Weights of a small transformer language model.
Architecture: RMSNorm before each block, tied embeddings, normalized queries and keys.
Training: a variant of Muon for these matrices, 797M tokens, 6083 steps.
MLP neurons of a small language model. Each row is named by its layer, matrix (gate and up: input weights; down: output weights) and neuron, and shows model dimensions 240-431. Each number is 500 + 50 x the weight over its row's rms, rounded and kept within 0 to 999. Numbers have three digits each. A neuron's up and down rows have the sign that makes its largest values positive.
After each neuron's rows, "raises" lists the tokens whose logits its output raises most directly, leaving later layers aside.

L6.gate58:547520451505490444469445567499461504576478546566500599543439546455474441457594573538558514578443567465569511551481430428530502450546609524532494409411517519470490530540517523526471554550581521577524527515488428439605490544486476594497469469625495496574438522543601502529413589526539580549512549480445476465457517488451455479563499541583503511493507464453441388496515500524561483490510482581575472520386557519466473502443529491475500580568481484608472516464437422546492569587523478511504521535502511537415449453416524466501510538429488463531478514426421421563479460397561458479
L6.up58:561501576559531496451481594599543500507471489506513580458404530486532541394472590514469479564402532472536524433485521470496544515544533390459571446518542498450487476526495435505554607533560504531476468515477506503535426421506495480469476484560513475485453505472579478508467484383441539526507491510471502451560505523457431466507529476487397531431516415455472543441486522577522589552506471531503494510523533468479577450648551539440501544569452503572543490438550489457488579481415490466473591391445582474441523471498474441504544525521451484437499472431494480487482476490530509443
L6.down58:464468417438448521507497436450516417530426511481438624515449561480571569412565589445473549540441537429478518609467476461565484524473523565429464496610510562541538670477508477568488591584522587548462467582467475445523448497564488559501499506453547432561490500425565487540540526439593486398460452558406498559512500513440490534501511523477429554470578496501475519445488449539500430511589544511518454510519455489475539496426558481509471484517511508560523412469495489588471512532470594561555484336456497602496514534552465583523586437493501493477529492442499522558485425435482407490
raises: " Germany", " Germany.", " Serbia", " Austria", " France"

L2.gate609:554510480467475509473649544422513485553404522576519472372441576502423400490622407567608481475556567488548451508511467582453531470474537498489450420549436457545475477466485599414552503475424436582519519531450541514459511496461379497451478550448585433532479531550477460536499569539440546538540517541516493489490515487533504521453501513460477577499506475533496557497446516618504500467471527605528563573527442519489532551540513484388527469534458535492398626481535503506441482591422453489464530439490535364508489483452506553443528528594546566502568445538519548522491458528397530510
L2.up609:439489480517410487500465569497503492502504429534544606502512451487474444420515522496491469495439493517571579575427497515403492568471586483523460459509457620511481422431562461476550521557453496490498421479483468454421460503436464519538604482621571525496526462469455475431523494531469429446518475401528462515532531559517499431567444493526556535544478505576497454479450506572517459520528482489508482506438519546455429505570543536392474410548585495480478618488519571521546514515472450408511502537439518455506536466523512487448559547416447507507477489526436545485493485557561511478
L2.down609:471553510478567445536457374531516513481473556392507481581477475491466446480518606512461518518399467506524524484459416440596531520411512631532570476500461448507592446560558498526509448432529517539475518483540527450463455423572467557596473343506416553554539437586529551520503504493408430616515485613471530459555499485532490538586471387545480514505545457481562528543510552515443495516457490411561528467519542440558538494471572505540503370576502452483486524542482562560470524527515494513449504492514529562615504510510568504530614461491421393544467441520403436527500443570522461515
raises: "nd", "ld", "e", " rest", " col"

L7.gate722:535616613374451490386556530530470608493463486512518509528498504489512439463515499502507451438589518522527537536390515520515497484501560402455449348391535460528532388527575484519455504497528521450548470486453620503506487493435530412416527607487566549517558581541502521478614537512444547548452544512486514498544451588512559507588437544447469497450629474477479474541486585443568519506515528415462465509561473494542497559510512457529534494415475447543467448441506473562516559438560541420586544531586510384509527488385481528467508486461541588503533548441436497533499567428589448477
L7.up722:521461456517517488413509561535461523524391471445545562499463447412503564466457551492547480509458450475535403465401513452471533460437540547539471412530591545478560494523552463520554454503480531451540445539476517441529452543398509580543438447516534465595487576452450509532488528578497421467539542522444537451490451480578508519492614553498545491435578530388582485470454517490468444589514496562430487586518437550563505534466439525526540562569567513485472485515467455582528482496413538500462529523422613573518475580500567474555579440513495500522599560539456489608457540494441446527
L7.down722:482414500511491505529454437474485446475475468521529449468479455495483467542536522489484626493436510446506443535578496412477575389520538500574426533559520478473520540429518484497446501553469528471432502356440522540529521571546489510492503580551525438559449547533469444592492468523495486466470585481487514416554510430507480536465531537448404513537543595457493494530471464452482499600424548482547495460476474541533475513452548481470515511410498529532506521565540492592464508443540442564496473450463478510474519516549461446554493466504569438503455506526488482469571495575398578629
raises: "ing\"", "ed\"", "ing.", "ing:", "ering"

L6.gate10:452466453506396515502470518454422479555537537423477437549512508477475550539514555500472517545503429500493516484481478497518394476530604571496483458515449481511515463573477524524501477431507544415502505509575556560363597564471443578459496550476479451466497514449487510436523494500543507500422605426537476498451566594452552546511470499562550510477519553511433464518488488437540543502495577488491502472526575478422522476436503446438491582574449510475516381441551471528444518520483500569487516485502527555512550536459447430485521601513521551481605504458502471544522540558492528539
L6.up10:491528491435397448534603552522498490632494529509535459424564562478501524479528498473495494475549484456411485496503560554502517496541532537415601456438584495571524492448500566574381411588526471527456483593570475494486600434489522536538501550446502463394481601479525477500389454550441583452502474362518444550544504488489525442487574469495485569497494427446559583535487447501438542447594439477530455494475433435557536526501517450583522540458449529528461391477409499535524498447418485575525573506449551480552449482542476495477520577490539605485567570494492513426459499537484455446
L6.down10:579493547489484480487518404404571540478456468534459486469538399483462446515464604544452519486478434504524516548542487447431441437519572466531440543511449539463464548538545379445515498540580456524484499620543493456420553479507530524509487514428475430463511460487532566489439520399575544447448488481479516479433464507563507503526484457482531423463499513519518572505573502412550438535483480400586433340460590522432449500516594421505468501454499401543461491510550523593589474564419515469444521521477506470470630540457420523551524541485455496463420462435597480577460470453507483597
raises: " since", " together", " whose", " alongside", " when"

L4.gate1119:480569535476441440373591404539465456452538573543420459537512521517438453539501452580596572541503427536456438439609427481490432539442489574546426449480477523523525626519456384475453428558572481426401457454507488547468445495489525569514487563587433569551525513405516463448477520489462469451513475412528570424476575375445498476501482508504638386405557547498522528578533444519508542400458495489485535415536440552457453456571476475564510547517474518549459445470472571494490527467455482556436522529596479568431521400496429365501482542571574423532531478438524522519473575473476476522
L4.up1119:552524503489563464496495446489556527429509499519516542494495544510530525418514544543518533435505528554395514434460471492498520461536451519495400417436406494569437545491517595575548558482495530428509493474495471488445429466465490510617502473455491500538535445515474483485482502479528605553467483488486439479465446412480547344575518575479605500550462526490490510516498416512464589407515462520552436451514489496487441502506467463514377571494391491531500472379473566489533480510518473598404535509557516525564490484521525503520557459460437420472544455514495500519395535557599581510
L4.down1119:558455541578523577453617543484515601449496629488515464517532524444498520502485579544435482449445529522528513554447545589478488482406532490452420522458423486435580450509464465470615554545467496470528478454524540516495497407411443473534497536510445473513470475486525538537555487488495549508519607514517559444471467517524568548507472502450575536485568381466557550466572463529498420407460508484553480510514504448492479488539450621602502573523566557474439458541484462381496508460538463411564475392521472446510455581588471480560455462539534474508610605444527498544604514596450445467
raises: " same", " includes", " allows", " means", " way"

L6.gate900:526502532443438540530521465480613558375552462557484490467560533533530523500537449535583464509507545442521492468574390468528481489396482470489496601427593567460478459519511561482532505442436454522428549470440526440517428459505421550542497538563560609462481473517510541485495459406458571509551525503553525453553545401537603517562395478417456514480528595606545533487479529447509548495505465469570448527483460489579522510496482453464552491444434465438439458455544520493544482448441491499522493492513585543554531482499475536579488444435397552521537525443505497505467527424485494496
L6.up900:477542515398476469498511490462419513490508445512424432441519546467357507494478483582510522443558476511504584475543471572413486486557473403614516541535481553536487488535506545479462492411417513538509543554329495524477489438560537528476533455488564467561465507497491483567541570463506551514496542480442545467448498551600462548605504460441476524563511634503579489544478510443511428528525548487594510480480503496541399477536443578543482633466461567498474505436490460435564429558564457568607572567586479475463531507554455508471512495442391543497557475485483503451429551495533461517
L6.down900:466477506497458558399581529494469471566504481448498571529548466656469450546575497373567463467465489394521552501488500459477477556436462408397501584451569509528526441520493549545469529534527502557480522413528500482612482490499500496437490517495550525423451515450500528481517570578500463489512443619445500479457507448500528466487548536478577514371576487529426438464505476567518554507466580444526534520490514471480567572462465605527509510510495465457467574524538512570523532484541489509463501532504489526576420517385491459466528565482532533545532473559526555496454475518493560540
raises: "rid", "rad", "ng", "ș", "rop"

L2.gate1231:535488542516464438434471491528500394469462442597555486595538452401519466492510492445430574485571448460440458474502461471553553483506521532483509423448486575555514520547612483496566470522472378465463452494506449499532492573552387407493451376561395446522599447529586551519530482481538492497528578494458561541580480484457505470533517410515509481499475541618451517577497488472479503540465521544538496542523498448462540473513476474446488514427476507478535493560463455504420484521507422559520488518514524475490481552501500549576502507492557472437555559463485578477599476482488492505
L2.up1231:532548465492426543495490397515469531502406498501552459418575380454638521490502572471523513521523478413461549577507438547519519446448486595488551503508491508572454451409499540493434496559467529505517462548549500519472444485428451496495520430499469465511498504571571447569461481462485521494582514533453483463519466553441426594450453447478515450505500458523489571557462525519480537510416560518677401471588546498503457492492481512479522553443409437489556508580453515600552416437518407502481524470514479479476462520477422537539566562526485589489467618602489428551445530534552517478
L2.down1231:541578507473546522454507527436452513440583489573473521477490473449530458484449573547478508555606548545475561431467545566442515519429479536541545503535503542571421505562474441504523515514521345490494479518557519597424473544542450478465443473515492475574528457547522559543476527507501394525483474484561549536446460467514562508517460582556487482592424478619493609508495492358471537479583477537507527509700548469506526585465538523574471488518513491499461493486512428462503411540517454483519442484566416434501492450385549507487546411502436508563539529462592459456517557525463462457
raises: "ance", "ial", "ison", "ion", "rell"

L7.gate104:480482403397518482462544488521537462471556468547589491534479499581521528596454443458525597471529470460455503578430522429592461464419493570510418536444470543569505518458485524517465561568466459527543509581536487564457480540584440603494472559603515569518548470427532464499455459527418465529481552516563539437433518549556555441482573447507480585542394517551533524487509514529519478465508473450470470476543510502567568508489466478531495563517482540417449399501527520507364575512460467523595531523448355646510578483388526521533562449503514448483438515515538387490503424511490560592
L7.up104:499469537543473493554580444575442492402501519458517563520410490456401492530476497532461640457564440487428469567558571439527545362541535447444585548526502587517418415461527496445529425534466541499501504506570505492570516458505549504501498455566564501509525526452509458462436508411615511546494475495516460441545549427549516545600496418478396613509508543531502582486530487554514526503418514489446497534579446569549527479379522461508573500546573505564527482443438474489420452517518559607456397532529430530541504530518471402563542529585483462399484474504642455513533532516490501437
L7.down104:580534573450524550453441494456436475496527452462467485435444473464525533529512415486508537515428489560492528512482519472543540542557444514503532542507525526566475524501508470496551503542501591345581502468515446487500489553472289584479512482566527499454546561488514437621471411511439430611468487454569490516499609551488532532425544480459509563529460478419513498478556444498591481503502416499516449588517525557465483421539492525522475496483494571481591469425527466425459556514574497551559519502553463476506478467455518503596432453555564435522505554509463435469527473394493508470
raises: "ure", "ive", "ures", "ively", "ive,"

L7.gate1291:580499530522519496500550472516470464436465536607470494527438578442469590448585478421441501418515498533448454612553515473526459394455504434550508568454380499485526464392510581436507460546489508571550531589497447649423540491557483591492493512585593476573490530555395477549511482424463534529473579552458397454573562507507498544544510477516313619490484511527579519445478486427516463528493590464485465508390466430552520482472494483590465541511502500502506466468540517447456464543485513451498406538574561419542509537481554438423645510532412483480542506539498443435475495539451483493
L7.up1291:430464417525452539449413479531390459468485573492437491502491472500406560444458509578587487518547472458499560518580491551484526498550532494532460498499595460562418432431508569478485470529475518615519465539507487492584456535598430464554478478565456474525544453519560534519471416507524472488552496506504533470492545440466516563547513556511561457543511523475537583565428488379395497527452543484609597503542580448522539460468502460473527500501461537434576380453565561544432478432446452522466489548608483533535477461485421458540563414523468519478476508509444544450395475570511492554
L7.down1291:532525431483421533477440516508474502561643424534493552516442517500502402458480459498445468585524509503542553597554537425494519550469583593485484635540490330585496528601516436516443421518541512530427437455509487445442514516584500495480507475526436463568592541533472525549451491479532492494550558498558430554546527506501457503499522474507461508482511452570553528531468481507486502532545481571513566557484591470547462534516576420479519525594397449512456465477483568469440474593463516409507556536510413498475478559418549528483596562605475505498469492562541514478613362470465475472
raises: "ly", "ing", "ly,", " code", "mark"

L4.gate1000:545399516468456514456541494463463466483500536530586529444429397450494495607489574429502553441564520469565468540433511615424517534481533609490465466418542426531477561401523498403506399512495508461490514497618503479432501548550577599503522485522561515591516411544456510457578474589564494479510534447471570497502583447470536385455497546538474569467491470540453493464568545617530451539495500498460476546475547500494478485533440374478534575525568518518463559409469472500418531530468547544503497437432498467538501442563494482396427502523515524549477438514574405624542599640503479547
L4.up1000:483520446529490478575448523446463440520526447543512513574498460556485453454518466505516493417626534516636522469489538449509524458505561523554519560482479555496519473500564541515432552473545486448469473514486519483576486505478519522530521416477430409493592531508418516516575400471439478555569535559413439509434462502567592475489522433479373567560505580365467613477536451497551491558487506526533534491577482553592487470411462563479537457511493485405494512376455590413452510519477544552452499514472505568489508439539500611422514565524533491599490573518601376502506537416550523474
L4.down1000:531525490449499559480426537531510495472480507432446562504498429564353427463488502470415535426613520504505453541541454499558522595496498490578501476457494522538429507414504440567455474469466545462505542566591561477478480577534475520551488434553465563562560521544593478550488452528504494583535534520423467499490503554550571439484494498425404469571558474479516486472503552478521438451476511576502453537519491482498545555393513493504436509587526480420567512484521488454416480535494534473492431476539460572526425507504525465472518553458464412523539459505574554556389501443526446419
raises: "ively", "ive", "s", "ally", "ar"